config.toml
num_hidden_layers = 9
hidden_size = 384
num_attention_heads = 6
num_key_value_heads = 6
head_dim = 64
intermediate_size = 1920
vocab_size = 8192
hidden_act = "swiglu"
norm = "rmsnorm"
norm_place = "pre"
norm_eps = 1e-05
positions = "rope"
rope_theta = 10000.0
rope_fraction = 1.0
qk_norm = false
attn_scale = 0.125
bias = "none"
tie_word_embeddings = false
parallel_block = false
init = "normal"
init_std_qkv = 0.021
init_std_o = 0.00495
init_std_up = 0.021
init_std_down = 0.00495
optimizer = "muon"
learning_rate = 0.0156
lr_mult_o = 1.21
beta1 = 0.95
lr_head = 0.00515
max_grad_norm = 2.0
warmup_steps = 200
schedule = "wsd"
decay_fraction = 0.688
decay_shape = "linear"
final_lr_fraction = 0.0
batch_tokens = 131072
max_seq_len = 1024
doc_mask = false
train_tokens = 708900000
max_steps = 5409
dataset = "wikipedia_en"
MLP neurons of a small language model. Each row is named by its layer, matrix (gate and up: input weights; down: output weights) and neuron, and shows model dimensions 144-271. Each number is 128 + 32 x the weight over its row's rms, rounded and kept within 0 to 255. Numbers have three digits each. A neuron's up and down rows have the sign that makes its largest values positive.
After each neuron's rows, "fires in" lists the words (lower case) most often at its 100 highest values on Wikipedia text that the model never trained on.

L6.gate952:109144128129210166063151189109083235139139125130102113095082147097091082162110129110120177131097127190140119072135097108095119149107149140131120149139121170131136132138079175099132209122082176128085161116148128163085091158096159146156157103129163146132124164156181083168146114104196117118116148129091091155121158092171109105120156146136152180140183130086159091102075145104112108150155
L6.up952:119128139117175120073065106123189121125116082115132112129086123189138104147035141116142147092095124170162075065161173086151129115188147141176135126146153161093122142120128068073170130083147113104149090151114137121156172117130167120170131190133117108164104115096161139126210107191078107168144110129157127125145055134147151157139103137204126170117123090158137157094131077098124067181157
L6.down952:091113145131145154151160087184173151167101088147100112134141128101112109156078104134159081187123105134120191114108153071100129122110117101082124135163065152136113114142250111090152104104136140085125141140156114062112135123139094150109155105114096128146171132162198151164080126138123115102104107128121113113111125176152147087133102182137101133135116158106152127142122169099097162137096
fires in: "women", "men", "people", "those", "to", "synonyms"

L3.gate938:122079118143083102139101121161135078122109098161170139105132143131117110108117134175143120154132150090101174098122140093092116135085099157136185195162091128104137077163105211112136045159175140167161133097153084135151104146176108098096155160130155066157160112120152089116163140137122162174160127106145132099096136149170132119179157141117129149147161173192061085121193160094131132101105
L3.up938:105111154143179097112135119185164093146126125113174148162128133126114099099107098169137127164127186135090143150130141139066116151174087142116162137125092155123111156140089120107084024227185075165155146082135121165138143161144108147158090110111151043176164156101144108095141121174153146235137157137132172118089110155166150135132136107115124145141130144121097089100165144064154177120155
L3.down938:139167118087089117092107163139166137116106122050172172162132135120178124108094138096114084162144108129129110162135150135117125091098139143121112144167182119169084108123076201098113123119116082104135134125141131080137111157136139167173186145105115105154151140089178088087082177095144173132119182183175130096075124077132203103123090174151060176125079101162121079166119118172124164126124
fires in: "or", "and", "to"

L3.gate200:127099139085144100188147139156174119143140139117097130187084108157128115120149207102106142051138092132141168127196115106126092144150158113145147129158103082162087162131132080052084125075095168119124097082129097106095092124156124172155090141153107119100139106104118153122155155185109132154141120160129153104106150194099061162110138150100138135106112166136115130099185211103159140069134
L3.up200:112107238146170090143124162152128063140146148110081162054133112139134145082091156146148094155139132111166103138119130121154103179170113115083143131136151068142140079080119118076108084061131151140106163139103111114170068126128099148116096107146125118096075154136125103124092163111093103075143124106183141141107147161067135154112155133084110152103124100081090126146152201086107110139114
L3.down200:129143141094134145118143114090145116161172098195106083128133152156136079051125159180170102070137150140127109155188045103129129143128116071152182092199169088166127149161161138081147096064092099107125156157145116191208115135130126165091086094147134093130160092152100159157106088106143159129077142115127104111111159104104094123152091142126113112086131082172108165141174165135115132140149
fires in: "he", "until", "it", "that", "but", "by"

L3.gate1795:120136122097109139081134157087079134161186143150107102127135048127111174154160108137112162130101136092105094191045142171121055213123149130136152145178172104112103113147135134095117127099185104099152108114139107073109093077193116136131135192121169108155111152105116091136137156058047142110103207091193167135136156113076119102097166121160133148153129155088131141110164144154098121131141
L3.up1795:107108147129137142092118120041090120140132130156140132124067103152142096088131125036156159122145072136207117172112130080142136188145084161120113156163147139104090124134089090152123092158107202123201107083116119115145113143151128171120161090083148140088093096125115136094066089127135177074117073137095114112116131136113126093185137157069092129126165032160115180110125108110124124109141
L3.down1795:116127162129099191148129158088070095115172221131186131178098116126125143130165127140091132195155122129123141179152129087083148137142153133079084125074161163145040112136120163095150196098112095155165126132115116106117056121142128110166159081101087070148105150120112107154127099084162101114092061105114099125108123186156097118109248145067103163145055035122141112183159153116160127109120
fires in: "this", "what", "that", "pld"

L3.gate1363:121075095169131126108093103141091090116101150183111153127154136162174082152179155167134129132153116165159068135141188206093078162081155109059100184168131182132117148139138162123101084168144150100081131147115104114145149094162112102114152143153174196116116150152128085151146126181147146105090156154163189127165161111104138138110100114099124114149136072094164170112117148143131071194147
L3.up1363:215168141153121173093122159111128191103113087136112122095097136138105156109140081124101187084140139112169147132110110142120118158149181135142131117129124181178133191119132138168117119125110079119099149128093098098156100172105135107174155132104108106119191082115137060127089087182153123095168099070117151121068084123111090112203158048144124123142086128089166160103150123116088094137101
L3.down1363:173132114135093137176110129165085132111184185133042137077185140166130113119151115126106163095101132196132154165175134142075126145125095121101134094124107134159108156103109109121100164123088098151109178155129127079106151121061060139100133108111114131197146175110174105173159122181174114089180140131100185110208176125119141132099132120102178119135154101190138069140194088123102106157155
fires in: "to", "will", "produced", "can"

L3.gate914:138104097100116163083120092128152132120218144145189156172175148143195128123134135169185108095147116186114122153121116149196064165126128121076122152156097124132175162175145099124117081145163103152162183117163161113091119126071118127136110097154097070133157118115159140130133147090072089116145137171142157138165133148146113196142163134156107167140157139109125148100086158111178100118104
L3.up914:130120194163108157163129146166186109113174184151127144157116187132075199086138134119095109070126092149089172163108111146134087179129135084119058156135145096154110207162081044100153091098142138138169115185106147094112095133143124144169072124109119157134136150094171162141139144141104141084145137072202181131126087051131023137144132138143158129139126140135137168159132139177131130108145
L3.down914:161068104108136149110135120124159111104080103139155117131144132157098071182130063132102114116122132111174106120183111119129125099138115164152151118122179094130124133159106154094223197107158160119139119084130131090093107111100093138101108090122100115116130112136142144088131118143121129084141137183100193147114166218140187119103084149093112132155103125109134135124161119167108057073092
fires in: "as", "was", "a", "of"

L6.gate1535:080127134105056143108097118103058131179127135103146125094163198131097154127117158126174155143153112162122121128119114136168214136141085140105076120078122104093106095129094113136102194066149142122097140126101133130126167159173152133178164135162109151107178157140148091147173107161196172084134107136118134097181080182171184178115143074141145096168177105140129111105064137144105103107188
L6.up1535:111169133093155131133058181160144167155119088080123128147101165098085114126135149123103135169164086110128085118142152125146137169196154100073052128112130148152114102126106128104130125176155145102117112116179097150092189167060178155118144105118127080134120101109174064158165175171152120125077156094135137173133164127123127122088099108133108127192137162142139098126069066207113118093187
L6.down1535:128200095087145113124150165172138141126095125112147111133083073112079157090195175159169141115135161061122124078086115125162060107091127126100096059133124182074111103151132167125138175117113121182139170110108127124073174168102113123101151169123093088147165112109090089116158137183101159152109144144137082128116166113150081110161138121121154105168129090124164144111142109157170138136091
fires in: "his", "s", "d", "dmitriy", "her"

L3.gate1520:164130174141100112096102160129122162116073155198141153094114094123114152119129092090089067147193097130169137146181045116116134084146117136140130142106175099107163074110163145124139143140121111102108119144160178126080134184059142157131104134160122160088097139142062106162132106170120052169153131119119077105180155114100113090198151127205173081151157131042131122159154168119125147188157
L3.up1520:174156064162103120148132140138187147087127079156062156109136121067109117154095140117128121104167149159152128130113122119145152129136072085062162141086129137094102137135133129145161135139146109165117101148148149173111144137075199192149150164124119142106112163166143122136117094170091200142108106181094102122153081139152125150133180140127178154130107095174098165188099128139142096164183
L3.down1520:143166121083117109132134212117130172127120091144074114095140151158138103138117125159045171058092116148126113028122154091092130168134130132087139155127125110112143184123131169136113097141134119135106095176125104154124091165132131094161094123142103132126119167135131144115121143180161146090150195081159167125209123140157131163143085107075116149095114145157175068157079114115093157102165
fires in: "by", "in", "from", "without", "to", "membrane"

L3.gate1793:130072174132103160154145080117150088123136143152127139143150113137127135123124100144109179137135142133148144162093094147122098128184149158163107089164162129173136077165121136161088144119098077180110112134102103152160123139085153029122134085082126167173156138178109157190128130129115081194139134155098160130173120134155114108168093078116156137102133086121129177110190108134163142181089
L3.up1793:151105117085121173169098131122107138115098147169127088160125133132127188101129167152120099135161109128122123085113097154095130130119127091156128092084176110171124109076134107138141110172161133166106157140098190168098097193105069087178181141152120167140154116110174068100136093135175168086151175117094148109116164102145107136134114143129100099124121081068148150108122157074103131185152
L3.down1793:090168091181105111125149227150174076125181109182167177123126151098097164136108111145058096071135148132155095083144135149172100122150101146140133109168095144172108127144135102187105078109046125090129123127104094208093096110080131058110119095094197128146139142110065100138107103119130132195105158103137149130194095170125162132155147119160121100130108145162127139193210085168142119132168
fires in: "was", "an", "a", "by", "on", "were"

L3.gate746:099107105122093114123120096149078177176104132104149113137152104159181116141128146176104147104103148136165146150085110151149088190155102094135087166140063092139094106138115178095171100118139114114162058136150115126071118141106137118125135094128110111138114126139172131134191155138150146202154120137126138073179133112104166109143180089173105112172164128103101168134178118110136177127150
L3.up746:124125126150098138170138123152133147103125108102134134120129127103151087076099167136125083082130098195140117123104136122121148100143108151094122147138156106102152090198099187217137116153055165100113095105147081141171113165183082069101076148168131145159136129118162196153164145125126065154101106124147122124071101137149075135133208106089053128162127099147093122085166082112099134117148
L3.down746:091117141148140124152134084107157130088145120090140161158114146101097111164117117118131084142084100163146136105165130184150147117149150117100149114119134159129072148147075061151092106188095076128093137069079113126144190166146125146173082135149108148175117208122132098193188135153100075096079080142163115135161154168161166143099124121230095104084123118082151126157090128133140180117116
fires in: "one", "a", "that", "which", "this"

L3.gate1163:142103090094166180150142146155101075106164101165141096148144082128166131055148124134094122120136149151177153114143109156108076174163144138121141071192104136147093089118098126173150099133182121160208076086109071068134011077134126147114162131120087117107139093181057120140158169142109113108113098152096139058127103103169181183083151174130102088103144134143082136133124132126122102106074
L3.up1163:136122099086122116075125211130122151140122126173172128142088145156143101111148162179098125091098079143134155168145103144163140150113139143100163173157143147135087119085125103109146100137161117121088127105110125070139104135188074089169167147093060079104088128164138132090111113167109155156129136134182140113091153128137139122125130151117051122204163182141163138057114122128124124152130
L3.down1163:079109130192108072146128131133131114095171095159140156171135123124146153094130113151065095113143137147163092111156167166115114093175108106093168139177110169204156128151167104152162151101119111063165174079068089134121072126104149094122180132175135104151129123168149131175091150116111072080159113070085140114114124108154160184109124148082135163168140109103150095076148109131150102122120
fires in: "there", "this", "however", "it", "they", "them"

L3.gate757:127135110079124104106111178102178044115146101124127157117144125095151112112168129122163144083110130110109162183112174091125114127192188165081148138089128151148135106175154094161082098103071080151063150087131145092111128153138183099116149146177107121079184152092179150093129100115146120139083101149084148132108099085077147147147168127115071143075132078095147165136067149099104120125084
L3.up757:118111119104143146102085130126164118118091115111136112162179161141118132100193088149116119162090125122120164169109132113123134220054049159087107087115123173085175135134122124100125087158096134152091114084124218142158163107143116132127140139158142166119125165114128189094149123117128131160140146118135149200096106122142125120113173090140126106132158071132139146156091180077093126183137
L3.down757:128140116139128184132109214126102101094128148174087146140134154150118162047121164109122102151069125155132084148116128134124151131157171097185102112138050076151086135151042088104131146090149121142130166072147145144152136143120096046117173103073134106056090106161135171133108108140101082066146093067088147132122159146105099141115160113142147171119123113117167168104140149160118142141116
fires in: "it", "the", "this"

L6.gate702:129095142124107148155103137150114073138147080129139110106138100143167076095139143100062111149055191090126153167175137128163134118106189113135120113106135119143185111110163167160054088108103140193149079142175103051127123085117117100126112089153163168133094100088143130125099131109141142142149214096150088082098091106152147164078069120102155099125101138160120173143158153135189190127113
L6.up702:114151159119130100166190158139098148143122127160143092143141157108165171100128147142106171121121076130135109130116111154104151147104110164096158093148136143139169121211135155100138087092142156125157149116139079130111167086098127087112160092173061112150043169102130111110100100063083163089136132117116132093099114121173082137063149083172095145113089169117144119138124106166147159087147
L6.down702:111145138071148145179080139105203062135161119098138201139099150117121102042087108138154100142102161142098141134083168147088101164089096132174193134166095167101142137145098121104125116073110136137172134065092166174165180117150107110104168108153124115101105129109166048134121118122117119073141116126153152123083115156105109132102097127139087142112153138150192161130175121128234109114157
fires in: "and"

L6.gate644:123116088175078077192131101113112140232135114130098144064146115049094086144109152091119107113080110085106128139137102117132120139154132119220114124173071129165150115149090126113109152164087090091161131151174098100117114155127108200158115086151221171095075105105042132162123087146106127147123112114157137163146075133138158101139185150130140184149110106152154098136141158068079143088064
L6.up644:151173148156104153095080133114171133141163190100094108152153137117113108126092142122149156108113168156190057094110210162127057147149099135158146114105132147131067088130169220166148079084128133089190143104173126156195139172143151125019130163212151150117132109148107122145072139160203167134116162112139115137114129160126098108080096133153125098197156170112174129113083101166066152157143
L6.down644:107153126067060166103157098125076129137091168063125152123123133132087120173125127145074119120137151125134126161159125183161106132104181110124054105126142140169104165077111181141104126157177127129160110129137148102129102192178155142112148107124118100075108087189088077102147138107146123075140131090128204159159167148174107176062115100140112168125109090155163157126086114098156185128154
fires in: "what", "that", "and", "find", "finds", "which"

L3.gate279:101153092127107041104120154152156143107118131108135115176110140055147128130091115109120165137135085146100106111172122171121195123111118108106114171130099141096128144057071087153126054136140139138095199053126109170191109138112120125150107182117143184106094152100147100182079063098150102131068111117004110126092120074151089121145143145145115102157140086143115148087125118116182085179160
L3.up279:138165103134086067114132170162114145161151103192196101132128053103132128096160077089164141172106141142085086158115117107184171198170062155164151158118112115110134174075129131126175108105119057128130180135177116110121110111114144141163106099157166169153141136112121094129084117152136127142105127132077142098030101099114084152168117164118173101052125139172084136092115108160169134097125
L3.down279:177104110114119144123165136125171191183120116128087099132075120138133131144170115135137141143160069114096071198134166159079146056174185098093083114099117094116097183210134154165088119108096171075142130089103142136136142087115128148157112135120135126096092140095140117152110133151182171121119122179128145186155144111155164095164141125157150143139115102096132126137124079136169088134179
fires in: "a", "of", "record", "sponges", "song", "one"